config = dict(
    n_layer=18,
    d_model=512,
    n_head=8,
    n_kv_head=8,
    head_dim=64,
    d_mlp=1344,
    vocab_size=10844,
    activation='geglu',
    norm='layernorm',
    norm_place='pre',
    norm_eps=1e-05,
    positions='rope',
    rope_base=5670.0,
    rope_fraction=0.5,
    qk_norm=False,
    attn_scale=0.125,
    bias='none',
    tie_embeddings=False,
    parallel_block=True,
    init='normal',
    init_std_qkv=0.0176,
    init_std_o=0.0,
    init_std_up=0.0176,
    init_std_down=0.0,
    optimizer='muon',
    lr=0.0123,
    beta1=0.9,
    weight_decay=0.015,
    lr_head=0.00396,
    grad_clip=1.0,
    warmup_steps=200,
    schedule='wsd',
    decay_fraction=1.0,
    decay_shape='linear',
    final_lr_fraction=0.1,
    batch_tokens=131072,
    seq_len=512,
    doc_mask=False,
    train_tokens=1318000000,
    steps=10056,
    dataset='wikipedia_en',
)
MLP neurons of a small language model. Each row is named by its layer, matrix (gate and up: input weights) and neuron, and shows model dimensions 160-223. Each number is 128 + 32 x the weight over its row's rms, rounded and kept within 0 to 255. A neuron's up and down rows have the sign that makes its largest values positive.
After each neuron's rows, "fires after" lists the tokens most often just before its 100 highest values on Wikipedia text that the model never trained on.

L13.gate242 [149 114 148 146 150 136  75  75 197 139 135 165 122  89 166 130 136  78 146 115 160  55  88 133  81 141 158 160 133 111 140 161 132  98 113 113 152 129 146 122 117 105 111  97 137 141 183 141  99 141 122 152 106 102 126  87 148 132 164 141 146 165 164 145]
L13.up242 [137 113 165 169 145  88 182  90 111 195 115 125  94 126 169  97 117 115 159  70 145  82 134 160 148 135 139 136  83  94 120 194 150 186 119 119 162 170 159 153 121 183 145 131 137 185 138  77 115 135  61  98 114 147 133 105 118 123 153 106 127 140 106 161]
fires after: "2", "1", "0", "3", "7"

L15.gate563 [169 136 151 109 150 116 176 132 151  67 113  39 114 154 165 126 131 133  79 111  67 174 123 140 137 153 118  86  98 108 163 144 140  92 155 166 160 158 142  97  79 150 125 162 110 136 126 108 193 143 128 192 192 151  98  86 142 150 142 120 173 157  98 154]
L15.up563 [133 122 145 147 115 110  64 192 175 148 131 104 135 158 131  81 124  64 122 118 125 140 181 114 122 118 120 138 130 144  78 132 179 154  85 157 110 144 149  52 119 181 101 136 145 101  97 125 155 138 128 167  78 144 180  85  96 147  84 112 108 192 128 146]
fires after: "2", "1"

L2.gate991 [ 79 132 173 117 122 157  99 172 121 164 157 128 141 143  80 140  92 203 136 116 195 117 137 108  97 159 111 163 156 136 116 141 153 123 106  90 109 113 181 130 179 136 174 164 115 115 141 160  79 118  54 165 186 145 122 120 180 149  92 123 107  71  91 219]
L2.up991 [ 99 117  68  84 134 155 180 144 128 133 146 116 142 129 118 109  98 121 131 128 154 174 110 145 168 154 140 104 117 170  89 118 112 123  90  96 107 141 189  99 180 214 127 125 138 143 154 122 174 108 141 108 211 161  68 107 125  75 136 125 122 105 160  73]
fires after: "\n", "\n\n", "2"

L2.gate336 [196 151 148 164 149 108 170 176 102 125 180 145 112 112 105 123 153 122 155 128 135 182 177 189 118  64  90  86 123 130  85 126 182 101 132 143  69 202 157 103 161 207  71 191 124 157  48 187 145 138 119  45 137 142 169 137 150 146  96 110  90 138 157 100]
L2.up336 [111 135 161 176 118 102 102 163 133 161 176  74 109 115 118 178 100 135 154 163 150 137 222 122  96  59  70  99 187 126 116 118 139  99 125 143  96 165 165 116  94 141  85 179 166 171 127 189 123 133 131  97 110 127 134 136 139  85  93 116 116 105 128 144]
fires after: "\n\n", "\n"

L2.gate723 [104 159 127 164 122 147 115  84 136 132 127 149 131 126 172 132 148 161 107 111 144  52  93 120 148 103 129 215 138 109 127 136 107 124 143 132 184 159 135 128 156 111  69 146 155 158 113 112 229 112 133 107 138 127  78 109 173 141  92 130 156 142 137 155]
L2.up723 [109 135 124  92 113 180 108 117 116 119 145 134 179 205 147  91 127 116 106 166 107 168 115 131 188  93 155 195 193 116 181 182 104 131 157 118 201 181 134 132 132 110 140 114 118 159 150  60 206  96 120  85 123 167 172 142  95 134 121 125  94 150  61 132]
fires after: ".", "6", "0", "5", "3", "7"

L11.gate32 [195 130  94 134 128 116 137  97 105 144 124 102 183 147 121  90  96 145 157 112 152 109 141 109  79 123 154 124 150  76  99 123 124 120  78  88  86 202 164 155  49 155 104 115 161  86 122 158 206 106 122 105 138 121 165 122 160 163  81 161 113 128 104 144]
L11.up32 [107 156 192 158 133  85  91 215 138  71 147 130 131  74 133 147 155 120  90 129  94  81  73  90 118 208 167 159 122 137  71 174  85 169 120 119 216 179 186  99 125 143 134 104  92 108 115 134 171 111 135  87 166 138 116 131 107  97 146 124 162 113 189 132]
fires after: " | ", " P"

L2.gate303 [163  64 150 112 152 135 135 108 176  98 188 128 105 147 136 111 148 101 122 107 132  86 134 142  94 165 144 112 160 132 157 140 143 148 131 148 123 135 135  81 184 113 182 132 152 125 167 183  84 146  85 111 151 130  99 174  84 136 123 193 159  52 213 127]
L2.up303 [140 179 102  94 107 109 169 190 146 111 152 102 124 133 143 153 176  85 159  94  84 120 132 106  87 215  82 116 106 148  96 135  76 106 101  89  73 157 116 111 139 151  75  78 108 132  72 128 113 155 152 162 113 161 183 109 128  64 140 157 123  69 129  51]
fires after: " | ", " (", "°N ", "–", ", ", ": "

L12.gate1182 [185  90 106 115 126 142 157 139 173 126 160 122 112  97 103  95  70  87 137 125 130 148  57 151  96 164 151 108 108  89 163 149 193  77 160 171 102 175 169 156 185 106 162 108 110 152 112 124 155 119 126 180 112 113 135 152 183 157 157 171  91  84 156 217]
L12.up1182 [153 129 164  81 121 121 140 104 140 105 163 151 100 132 189 163 108 159 226 126  77 183 144 113  68 178 124  89 113 187 118 146  95 129 146 147 124 136 166 118  97 111  93  95 154 132  89  78 132 114 165 122 126  91 105  79 127  61 119 186 141 138  76 141]
fires after: " | ", "0", "1", "2"

L2.gate827 [193 103 125 131 137 107 178 117 118 165  77 126  99 148 124 165 149 105 134 124 161  93  89 146 144  82  50 111 101 146 124 117 180 153 140 113 216 105 131 121 167 151 120 141 139 135 137  91  90 148 143 143 124 127  81 165 156  84 130  73 219 100 149 132]
L2.up827 [127  89 113 105  95 196 153  73 125 140  74 142 130 112  96 146 144 149 110  87  84  80 120 103 176  99 120 107 119 114 106 151 184 108 129 121 151 172 103  55 187 178 146 137 150 154 105  73 132 183  67 116 162 147  82 113 185  76 132 112 122 134 160  96]
fires after: "\n\n", "\n"

L2.gate187 [ 97  42 128 123 110 127  50 174  58 155 140  95 171 137 153 110  93 160 134  53 143 140 160 116  72 140 120  92  88 111 118 156  59 141 145 113 168 115 128  99 184 122 158 166 167 110 134 137 162 197 102 131 115 113 145  82 111  72 175 121 154 110 137 150]
L2.up187 [163 137 178 153 133 103 171 150 104 137 204 107 120 118 156 105  97 152 142  42 152 114 131 168  93 121  84 144 149 129 176  69 118 138 110  96  96 129 140  90 105 106 167 251 101 143 112 115 125 191 134 113 115 139 209 146 129  96 146 131 128 100 100 192]
fires after: "\n\n", "\n", "; A"

L2.gate65 [128 163 153 141  82 127 157  94 182  63  63 128 139  86 167 159 136 132 103 109 165 145 188 115 187  73 153 116 156 125 110 118 187 121 126 144  83 183  99  90  72 107  83 165 144 145 109 175  92 129 119  94 145 116 182 151 142 128  84 100 179 116 148 113]
L2.up65 [ 63 151 135  79 133  98 173 108 141 161 142 113 102 105 118 141 106 118 148 106 119  93 170 159 164 144 130 125 109  99 107 149 127 106 114 138 156 158  50  73 153 123 142 125 120  90 156  82  79 161 163  98  88 110 155  88 144  66 119  91 105  99 158  67]
fires after: "\n\n", "\n"

L2.gate554 [100 116 172 174 183 145 172 125 190 193 137 128 126 109 162 114 147 179 182 122 129 151 159 111  98  43 100 133 171 110  97 121 177 129 116 155  98 111 111 109 108 119 166 152 152 139 116 156 147 178 124 156 145 123 206 124 126 147 117 127 167 159 120 153]
L2.up554 [119 176 144 167 123  94  97 107 166 193 128 124 134 158 186 140 132 131 148 144 134 141 164 101 107  98  84 100  82 124 109 114 101 156 192 101 138 155 125 156 167 115 103 165 147 108 104 140 102 156 137  80 130 161 132  70 132 166  90 182 151 170 127 107]
fires after: "\n", "|---|---|---|---", ") | ", " V", "==Ge"

L13.gate505 [ 98 158 169 123 139 112 134 130 137 100 168 115 129 155 158 141 149 148 138 117 132  69 179 127 131 138  91 171 124  96 149 198 127  91 136  98 173 156 111 162 174 108 106 136 175 119  92 140  94  82 162 133  50 137 116  84 132 129 104 134 123 157 126 198]
L13.up505 [132 160 132 158 174 107 162  77 134 122 110 125  91 138 107 163 142 118 106 110  93 147 120 176 124  85  97 162 113 181 153 127 131 146  79 150  75  83 105 148 134 119 125 155 193 129 141 108 186 135 145 138 152 104 170 103 142 104 171 108 123 105 106 182]
fires after: "\n\n", "\n", " Institute"

L15.gate673 [106  69 145 125 105 151 111 145 169  75  76  96 100 153 152 117 136 168 140  98 151 102  96 120 125 164 121 148 102 109 138 134 148 117 175 121 113 106 120 114 195 159  63 155  94  77 104 212 103 110 116  87  81 154 132 126 178 165 145 107 171 149 177 177]
L15.up673 [102 125  96  84  82 105 120  52 148 109  99 146 156 134 158 114 143  87 119 129 113 151 102 156 167 182  57  86 110 132 138 124 116 149  94 165 120  96 126 166 148 145 168  37 103 176 112 163 160 101 211 157 153  85 105  93 120 159 175 155 139 126 216 169]
fires after: "2", "1", "8"

L2.gate124 [149 207 140 137  88 117 111 146 124 144 141 120 168  93 142 165 150 108  74 139  76 109 187 140 139 107 153 140 127 139  84  87 177 114  94  88  92 138  93 148 121 100 162 156 112 121  90 150 140 161 166 125 107 112 180 143  67 115 161  88 154 157 100 160]
L2.up124 [ 64  99 123 111 112  77 166 171 114 111 114 128 132 105 126 130 165 109 141 131 183 145  67 110 117 109 104 124 149 137 119 107 160 120 163 180  94 158  94 110  92 150  48 153 132  67 139  70 106  92 100 140 152  54 120 107 117 130 145  79 115  60 117 177]
fires after: " | ", "| ", " (", "; ", "\n"

L15.gate379 [ 60 185  93 186 153  96 170 114 153 164 106 112 140 195 104 188 127 129 110  72 116 111  71 120 130 125  84  97 103 155 150  94 155 126 135 163 201  54 135  91 155 131 176 161 181  95 116 180 141 167  82 147 142 157 112 103 117 125 156  97 120 154 167 105]
L15.up379 [140 110 123 170  99 141  95  59 122 126 171 155 191 194 125 129  68 137 114 147 139  98 153 168 152 181  65  97  96 108 161 178 121  57  68 121 148 149 104 148 114 124 154  91 108 143 198 184 149 134 130 118 143 146 104 123 119 149  55 114 124 155 184 138]
fires after: "\n", "2", "q"

L11.gate97 [158 126 156 154 131 151 152 160 148 191 205 141 114 202 128 115 165 107 129 138  95 122 210 104 196 155  87 170 193 140 145 157  98  89 173 162 132 149 124 113 125 103  97  87 123  27 185 164 149 137  93  89 126 109 146  52 180 104  73 148 191 140 144  88]
L11.up97 [ 82 117  73 113 107 100 143 123 111 113 115 135 146  80 170 147 113 168 128 129  66 119 124 106 143 145 170 139  74 178 167 118 135 119 113 164 122 117  71 143 188 147 154  65 162  86  93 129 133 101 146 126 119  90 134  93 106 117 163 124  93 115 143  84]
fires after: "1", "2", "\n"

L11.gate747 [157 123 146 123 155 116 152  80 154 129 215  99 127 131 157 104  63 145 134 108  81 117  82 115 129 109  64 142 203 125 175 168 130 138 106 137  65 158 133 104 166  77 118 132 118 117 143  69 158 113 115  91 135  85 152  84 127 159 120 173 136  81 148  97]
L11.up747 [178 158 207 116 126  72 183 102 169 111 142  74 121  69 110 170 110 110  70 110  92 123 118  76 119 124 148 128 156 189 174 135  73  92 108 118  88  92 129  95 176 129 117 201 114 149 153  74 116 177 125 123  93  54  91  65  88 156 121 130 142 109  71 104]
fires after: "1", "2"

L2.gate596 [123 133 146 135 132 125 138 144 172 100 158 156 119 216  83 146 148 122 116 144 160 169 145  99 163  86 149 205  79 102 140 107 161 141 188 167 246 130 130 124 119 105 196  88 137  94 142 122  68 203 128 153 130 157  71 128 151 108 148 148 153 110 162 117]
L2.up596 [ 87 135 152 149 119  89 125 149  81 117  92 141 117 147 141 170 116 118  95 186  75  84 145 127  60 114  57 162 102 132 121 144  80 122 149 162 192 111 108 107 145 160 152 142 151  56  78 130  85 159  75 109 143 113 124 113 167 136 197 242 113  99 175 116]
fires after: "\n", "1", "|---|---|---|---", "key"

L11.gate695 [154 141 151 143 157 118 114 130  81 179 150 105 162 124 155 173 129 107 156  88 136 104 101 155 159  99 158 142 184 121 113 147 159 128 146 135  69 182 111 112 112  95 121  97 111 144 160 169 177 112  88 173 186  90 140 114  96 140 152 164 120 128 125 128]
L11.up695 [158 121 112 134 148  89 127 114 119  42 118  66 153 132 130  63 109 120 137  88 116 105 116 105  67 143 140 128  73 124 199 191 115 119 138 146 136 125 131 117 136 133 136  51  94 160 124 124 158 116 110 192 143 142 175  84  87 143 151  78  83 138 180 150]
fires after: "2", "1", " "

L2.gate979 [ 58 125  73 222 106 136 133 171 135 150 159  71  82  98 105 117 132 120 111  87 166 150 153 114 196 134 113 147 127 132  94 105 156  99 148 144 103 146  92 106 183 102  87 139 176 151 131 133 113 160 133  72 142 127 199 104 158 162 134 107 148 160 173  89]
L2.up979 [106 150 112 118 174 159 149  96 151 116 157 109  95 119  95 144 127 133 160 110 150 109  97 134 153  94  70  57  95 140 101 170  88 121 129  82 135 193 172  74 126 141  69 135 164  68 177 118  81 154 155 110 142 119 127 160 187 103 120 142 149 129  94 116]
fires after: "\n\n", "\n", " “", "\" ("

L2.gate1102 [108  89 167 144 101 118 162 120 142 165 123 106 140 148 176 129  94 188 154 126 170  99 147  78  50 104  96 137 136 153 134 141  89  72 126  85 102 159 129  65 147  89 152 160 175 128 156  59 150 206 163  96 171 108 134 135 142 133 148 128 121 114 147 113]
L2.up1102 [122 103 142 142 166 197 182 126 105 155 142 135 145 143 122 177  84 116 128  87 130 114 132 144 209 114 160 143 174 173 113 114 161 117 139 165  58 101 129 140 120  81 129 139 175 112  99 109 127 109 138 193 141 102 114 120 124 139 128  92 120 152 138 137]
fires after: " | ", "| ", " (", ") | ", "; ", "1"

L11.gate1148 [161 181 164 121 129 125 172 144 135 119 135 111 105 125 102 158 142 121 112 191 163 102 129 138  85 181 123 182  99  78 124 189 155  66 167  90 130 160 152  99 143 132 177 107  79 145 113 131 173  97 108  77 138 106  50 135 128 139  73 166 113  66 177 106]
L11.up1148 [ 83 143 166 127 125 155 143 100 181 130  84 127 141 110 167 149 181 107 139 110 156  76  77 141 169  78 113 129 109 130 150 187 138 148 162 136 118 174 172 141 106 111 145 138 198 179 141 130 125 167 111 140 141 142 117 134 156 119 183 142 172 115 130 148]
fires after: "0", "1", "3", "2", " V", "4"

L13.gate1035 [164 107 128 118  71 160 110 137 143 120 115 156 162 157 130 148 119 114 146 133 110 115 134 162 115 140  95 133 103 125 150  99 141 159 153  68 137 110 143 128 151 106 149 158 115 159 126 176 170 121 137 129 102 116 188  97  72 151 151  52 153 118 138 113]
L13.up1035 [137 176 124 128 114 199 146 179  96 107 135 141 123 170 102 150 120 147 122 114 122 101  70 109 194  98 115 154 209 133 150  87 152 156 114 170 169 143 181 132 158  86 116 201 184 100 130  88 141 122 153  93 107  93 112 123 112  54 165 139 182  46 148  68]
fires after: "1", " in the ", " of the ", " ", " early "

L2.gate779 [149 165 153 104 155 146 114  91 137 164 144 118  89  97 156 139 153 105 149 119 151  80 126 178 107  90 113 152  66 106  69  60 149 110 136 165 130 147 127 139 224 144 201 169  86 160  81 156 118 133 144 102 132 132 161 186 122 129 107 138 153 141 104  99]
L2.up779 [136  45 119 104 125 121 132 136  67 149 176 115  67 131 196 130 142  67 164 115 146 160 142 168  85 130 165  97 126 139 148 156 110 141 154  96 143 123 166 146 100 110 163 139 154 132 117 128 147  99  87 116 188 200 138 164 107  59 129 136 141 126 177 150]
fires after: " | ", ") | "

L11.gate344 [ 79 113 162 138 134 126 130  74 157  81 115 129 143 167 138 102 145 141 104 155 155 119 107 153 107 126 145 117 142 124 101 116 156 122  91 125 151 130 130 107  94 124 106 151 151 121 155 147 129 150 131 159  81 182 157 110 169  97  83 139 137 148 155 100]
L11.up344 [ 90 139 152 216 126 143 128 101 128 124  99  84 122 130  85 109 117 159 122 162 138 163  82 141 108  81 142 106 149 118 138 118  74 123  98  88 144 114 140  93 140 138 126  90 106 153 113 130  58  78  85  82 129 176 148 133 168  96 111 150 185 137 100 187]
fires after: "\n\n", "\n"

L2.gate1281 [149 100  85 115 147 170 152 168 169 153  87  95 156 170 108 134  61 110 195  93 110 135 107 160 141 157  48 137 118 109 123  89 137 166 138 160 128 125 143 136 120 110  77 174 123 143 173 134 134 166 182 107 112 134 119 155 136 116  81 222 147  68 110 176]
L2.up1281 [128 121  60 186 183 138 176 110 142 126 124 108 133 171 116 141  71  79 129 149  94 153  49  75 115  92  80  65 146 131 169 109 130 124 118  85 119 114 139 104 149 109 150 142 109 148 137 110  98 160 121  85 127 155 124 113 122 159 141 130 123  28 101  93]
fires after: "\n", " | | | |", "|---|---|---|---"

L2.gate515 [112 166 145 231 204 147 141 163 116 117 145 145 121 126 154 107 149 160 161 109  70 132 144  99  98  93 105  60 148 156 156  98 144 102 106 102 138 156 111  91 128 139 168 170 103 134  86 151 104 190 143 147  89  85 165 157 112 143 124  91 147 154 149 125]
L2.up515 [142 102 198  87 137 141 123 122 151  99 133  65 154 124 105 175 147 119  72 125 109 110 121  62 165 160 162 123 157 149 123 138 130 140 132 202  77 167 124 132 138  98 137 118 133  78 139 119 117  87 138 201  92 106 132 132 138 108 104 147 108 151  88 124]
fires after: " | ", " ", "| ", " (", "″N ", "2"

L13.gate455 [ 95 132 130 121  90 132 176 118 171  76  99 155 134 114  98  92 123 203 133 156 138 147 161 153 175 136 154  94 131 107 110  91 176 113 137 138  72 161  62 129 159 169  63 169  84 107 102 154 120 123 113 134 105  99 168 120 149 140 137 111 108 151 165 143]
L13.up455 [149 129 152 126 139 124 189 105 142 163 168 111 102 130  98 132 184 180 124 148 124 148 159 117 109 139 111  98 182 184 101  87 152 144 110 180 109  98 100 174 107 152 132 121 138 162  91 160 120 139 103 114 138 119 169 172 141 112 207 121 131 105 144  63]
fires after: "\n\n", "\n"

L12.gate158 [114 100 135  67 143 171  91 125 121 166  93 122  26  64 146  87 130 189 134 119 149 115 177 177 121 128 156 136 133 111 110 147 152  79 176 109 110 107 146 109  75 125 156  75 138 153 135 147  51 181 173  93  84 112 233 118 146 139 144 189 137 106 124 149]
L12.up158 [ 95 138 157 107 150 206 102 119 132 110 118 135 113 125 108 131 172 137 100 194 121 100 126  95 125 137 117 177 110 170 118 156 150 147 132 142 155 105 164 105 129  93 134 132 139  76 142  98 177 150 164 101 127 152 138 160 165 161 134 133 114  95 180 124]
fires after: " | ", ") | ", " |"

L2.gate233 [ 98 188 153 152 135 136 185 152 131 131  97 117 180 139 102 100  97 124 111  71 167 134 124 133 134 101  79 169 133 106 122 113 199 117 206 138  88 141 187  98 131 108  64 166 115 163  84 117 116 129 165 101  91 126 145 174 152 138 120  95 170  67 109 134]
L2.up233 [ 94 136 188 164 156 128 186 117 211 128 166 142 119 126 149 121 144  89 121 144 137  55 127 119 168  60  76 172 124 123 108 168 159  77 131 110 140 106 181 182 108 132 120 158 172 156 119 128 172 137 125 112 135 113 137 176 127 129 103 176 153 105 184  98]
fires after: "\n\n", "\n", " | \""

L2.gate851 [102 180 105 194 125 106 195 113 179 136 194 119 154 119  97 142  81 130 120 162 133  95  93 109 143 142 183 132 109 113 114 200 121 122 150 142 151 135 177 134 207  82  93 114 144 100 101 138 125 115 102 125  88 112 127 102 124 155  79 131 134 113  69 150]
L2.up851 [109 154 128 116 134 108 178 117 160 139 179  78 149 156  74 152 106 127 167 176  93 142 165 184 113 115 102 101 163 101  99 152 137 107 137 162  61 138 170 127 116 138  96 139 154 123  98 127 149 161  87 103 155 170 140 194 164 127 125  88 149 105 163 152]
fires after: "\n\n", "\n", " “"

L2.gate836 [142 145  82 171 123  91 122  99 159 105 178 139 138 128 175 154 111 148 119  87 153 118 147 115 133 119  97 166 132 124 130 160 162  66  87 113 141 147 115 197  98 133  57 112 162 140  70 133 191 131 138 119 152 132 132 159 137 135 111 107 194 113  46  88]
L2.up836 [ 73 179 118  91 150  89 150 155 176 140 202  93 200 140 139 176 103  94 140 166 103 129  89 133 116 130 160  97 129 154 126 162 142 113 126 177 147  99  95 165  82  74 146  79 127 159 117  54 103 153 146 114 141 127 169 166 132 155  95 119 168 174 119 117]
fires after: " | ", " ", " (", "\n", ", ", " the "

L15.gate586 [116 147 128 174 167 155 125 129 112 139 113 151 156 124 144 158 144 121 137 157 131 106 150 139 136 140 132  73 147 172 192 129 151 137 112 124 166 145 120  72  77  93  75 119 184 126 159 162 143  91 132 121 147  73 126  50  87 146 133  68  98 134 209 113]
L15.up586 [185  89 161 116 157 142 138 100 102  90 119  81 202 101 158  83  94  95  85 124 102 100  93 148 115 112 120  93 149 169 111  54 143 147 171 156 115  99 123  89 134 130 145 127 133  99  70 128 146  87 106 148  77 123 125 118  82 128 149 151 105 124 115 102]
fires after: "1", " in the ", " of the ", " early "

L2.gate600 [129 125 209 176 194 135 136 120 117 124 214 141 113 144 177  88 131  77  84 135 162 122 187 134 115 101 149 120 147 175 153 122 152 120 115 128  98 146 148 112 136 136 136 152 129  99  87  86 140 117 138 140  98 108 133 158 124 102 165 125 153 132 171  36]
L2.up600 [157  99 149 159 145 144 154  88 104 123 170 131  94 135  92  92 158  78 115 135 147 114 118  98  69 147 169 152 128 149 127  69 149 159 140 117 125 155  95 158 127 136 191 178 120 121 114 136 178 145 144 147 188 154 164 200 105  68 155 124 133 179 149  69]
fires after: " | ", "| ", ") | ", "ed", ": "

L2.gate510 [176 103  94 118  98 214 141 121 119 143 129 121 131  62 160 126 139 154 150 159 126 102 135 137  79 133 121 114 128  92 129  84 175  91 140 130 157 111 150 102 138 138 101 136  73 121 105 143 118 134 115 135  89  85 159 137 192 141 112 111 180 203 194 100]
L2.up510 [152 126  81 119  79 140 150 118 141 133  83 155 172 128 159 113 151 121 148 171 106 112 166 110 126 132 123 126 116  97 112 157 174 121 113 109 126 103 136 136 137 115 135 142 128 123  78 129 146 109 127 130  99 170 162 115  68 182 132 168 155 107 145 126]
fires after: ".", "1", "8", "2", "3"

L12.gate360 [108 159 177 127 123 144 147 104 136 191 116 157 143 105 164 163 131  78 152 127 193 164 109 118 136  98  83 117  91 112  92 126 143 120 164 121 154 128  88  91 118 174 134 175 104  78  91 126 162 104 172 120 148 116 123 135 112 152 136  98 150 117 176 150]
L12.up360 [119 156 147 128 100 129 165 142 163 148 131 163 104 173 148 166  84  50 160 162 117 127 135  34 118 157  85 139 160 149 128  38 139 172 114 156 144 132 176 109 164 112 138 102 163 120 103  85 101 174 135  77 171 149 135 114  68 113  65  74  85 141 113  95]
fires after: "1", " in the ", " of the ", "2", " early ", " late "

L2.gate24 [105 249 157 145 127  80 148 104 114 138 156 102 203 105 111 161 150 149 149  71 157 105 134 157 187 115 107 155 212 156 112 116 164 117 168 154 160  66 101  82 101 114  86  80 125  80 104 202 133 107 134 114 124 176 152  74  91 179 103 100 155 137 104 170]
L2.up24 [160 163 137 198  69 112 155 165 159 127 162 176 176 128 149 111 172 186 129 140 127 121 115 140 148 145 183 149  84 110 130 146 146  93 137 156 210 137 149 121  93 101  87 162  88 134  63 131 143  90  84 123 119 145 177  50 105 150  95 112 157  97 138  80]
fires after: "2", ",", "1"

L2.gate380 [ 99  95  94 142 172 147 170 130 134 143 118 114 141 194 115  93 103 103 127 135 163  79 130 118 112 117 167 117 122  96 126 155 153  88 172 127  73 131 168  85 148 146 124 102 125 134  90 128 124 137 102 163 206 202 145 173 139  62 116  95 197 105 105 169]
L2.up380 [109 138 107 144 123 118 137 189 143 196  98 139 118 145  86 134 108 122 142  69 156 166 141  82 133 108 166 159 109 131 144 172 165 153 139 125 107 151 123 121 135 136 114 112 140 140 129 135 141 181  93  98 156 184 160 144  97 157 124 161 174 116 119 135]
fires after: ".", "\n", "\n\n"

L11.gate20 [162  94 129 101 174 105  77 139  78 168 125 118 134 106  97 154  96 171 131 153 134  97 115 162 149 164 170 150 102  93  95 137  96 151 132  47  80 159 105 105 106  99 122 110 139 206 137 148 136 126 170  89 122 194 139 111 177 151 129 177 132 104 123 137]
L11.up20 [178 114 141  89  91 182 107 169 159 110 131  85 104 155 145 152 207  64 120 116 128 118 150  88 155 103 105  78 185 173 123 157 115 161 116 103 154 164 105 119 165 107  91 154 124  95  79 122 152 158 155  97 114 156  69  74 133 158 159 101 132 114  87 153]
fires after: " | ", ") | "

L2.gate1103 [122 100 170 128 203 131 134 156 169 115 151 149 110 136 119 141 155 173 137 132 149 173 172 105  89  91 122 105 125 169  69 143 192 134 160 115  90 131  86 109 142  93 128 143 135 109  75 142 145 139 101 126 112 177 174 107 116  90  79 106 117 110 178 100]
L2.up1103 [134 116 135 109 153 141 189 131 180 160 141 161 177 115 149 134 123 121 144  64 178 166 123 106  64  26 104 119  99 135 102 110 198 164 132 152 111 139  99 185 130  95 146 209 132  88  65 143  85 148 106  86 112 126 170 134  87 162 115 134 186 110 188  68]
fires after: "\n\n", "\n"

L2.gate369 [136 133 153  93 119  92 117 117 184 157  90 158  89 165 112 147  93 140  92  66 118 122  94 127 115 163 148 155 181 146 122 123 128  95 116  96 153  55 129 103 140 157  68 112 145 133 188 126 140 109  61 124 144 179 101  78 104  84 182 116 129 131 179  77]
L2.up369 [146  72 156 121 113 138  77 135 182  82 123 142 161 186 125 180 118  96  94 108 113 110  77 150 123 139 109 158 125 131 128 130 105 112  95  78 131 110 120 151 153 186  85  93 165 138 177 109  56 117 103 145 138 144  85 123 111  72 170 142 102 109 158  84]
fires after: "1", "2", "3", "4", "7"

L2.gate1035 [137 106 149 115 131 103 133 102 151 255 122 133 110  51 112  96 158 111 113 181 125  57 175 179 139 153 138 110 144 142 140  60 161 113  78  99 154 137 102 152 122 100 135 169 124 163  79 102  99 143 163  98 130 160  65 122  86 115 161 127 166 130 133 142]
L2.up1035 [143  87 188 142 126 123 105 134 166 128  90  92 171  89  90 142  80 143 131 103 164  76 140 122  94 118 126  93 167 118 132 126  87 149 162 107 156 171  62  74 149  68 149 143  61 170 154 140  94 108 185 130 115 174 126 130 128  97 151 112 186 128 159 162]
fires after: "\n\n"

L2.gate1026 [156 134 197 168 141 124 136 112 166  69 178 144 110 174 178  82 132 122 128 120 130 100 101 119  97  82  73 126 131 142  85 136 134  26 148 135 103 122 140 185 188 162 156 150 112 129  97 113 104 171 102  67 114 105 183 156  82 168 118 126 203 174 143  99]
L2.up1026 [184 137 109 169  87 143 158 132 177 130 132 130 144 125 142  78 169  65 134 112 165  87 160  70 157 126 120 127 141 106 121 141 146 161 108 130 115 136 118 148 150 135 134 153  72 152  91 111 181 178 111 138 184 140 167 123 124 124 127 105 192 165  77  96]
fires after: " | ", " ", " (", "| ", ", "

L2.gate169 [168 131 137 155 131  82  62 111 122 117 130 120 134  69 122 111 148 144 153 162 115 116 110 148  75 174 104 122  81 164 102 106 138 110 183 121 164  83  58 103 120 143 111 130  93 141 161 131 159  22  89 173 107 116 115 136 146 151  75 108 106 144 129 131]
L2.up169 [167 128 124 118 106 145  99 127  66 148 124 149 100 197  99 134  90 147 127 157 113 146 127 131 144  93 154 112 113 140 159 140  91 156 128 150 125 153 141 116 154 162 121 152 111 127 153 106 109 133 136  91 121 107 105 120  89 135 114 124 122 134 154 106]
fires after: ",", "4", "1", "3", "2"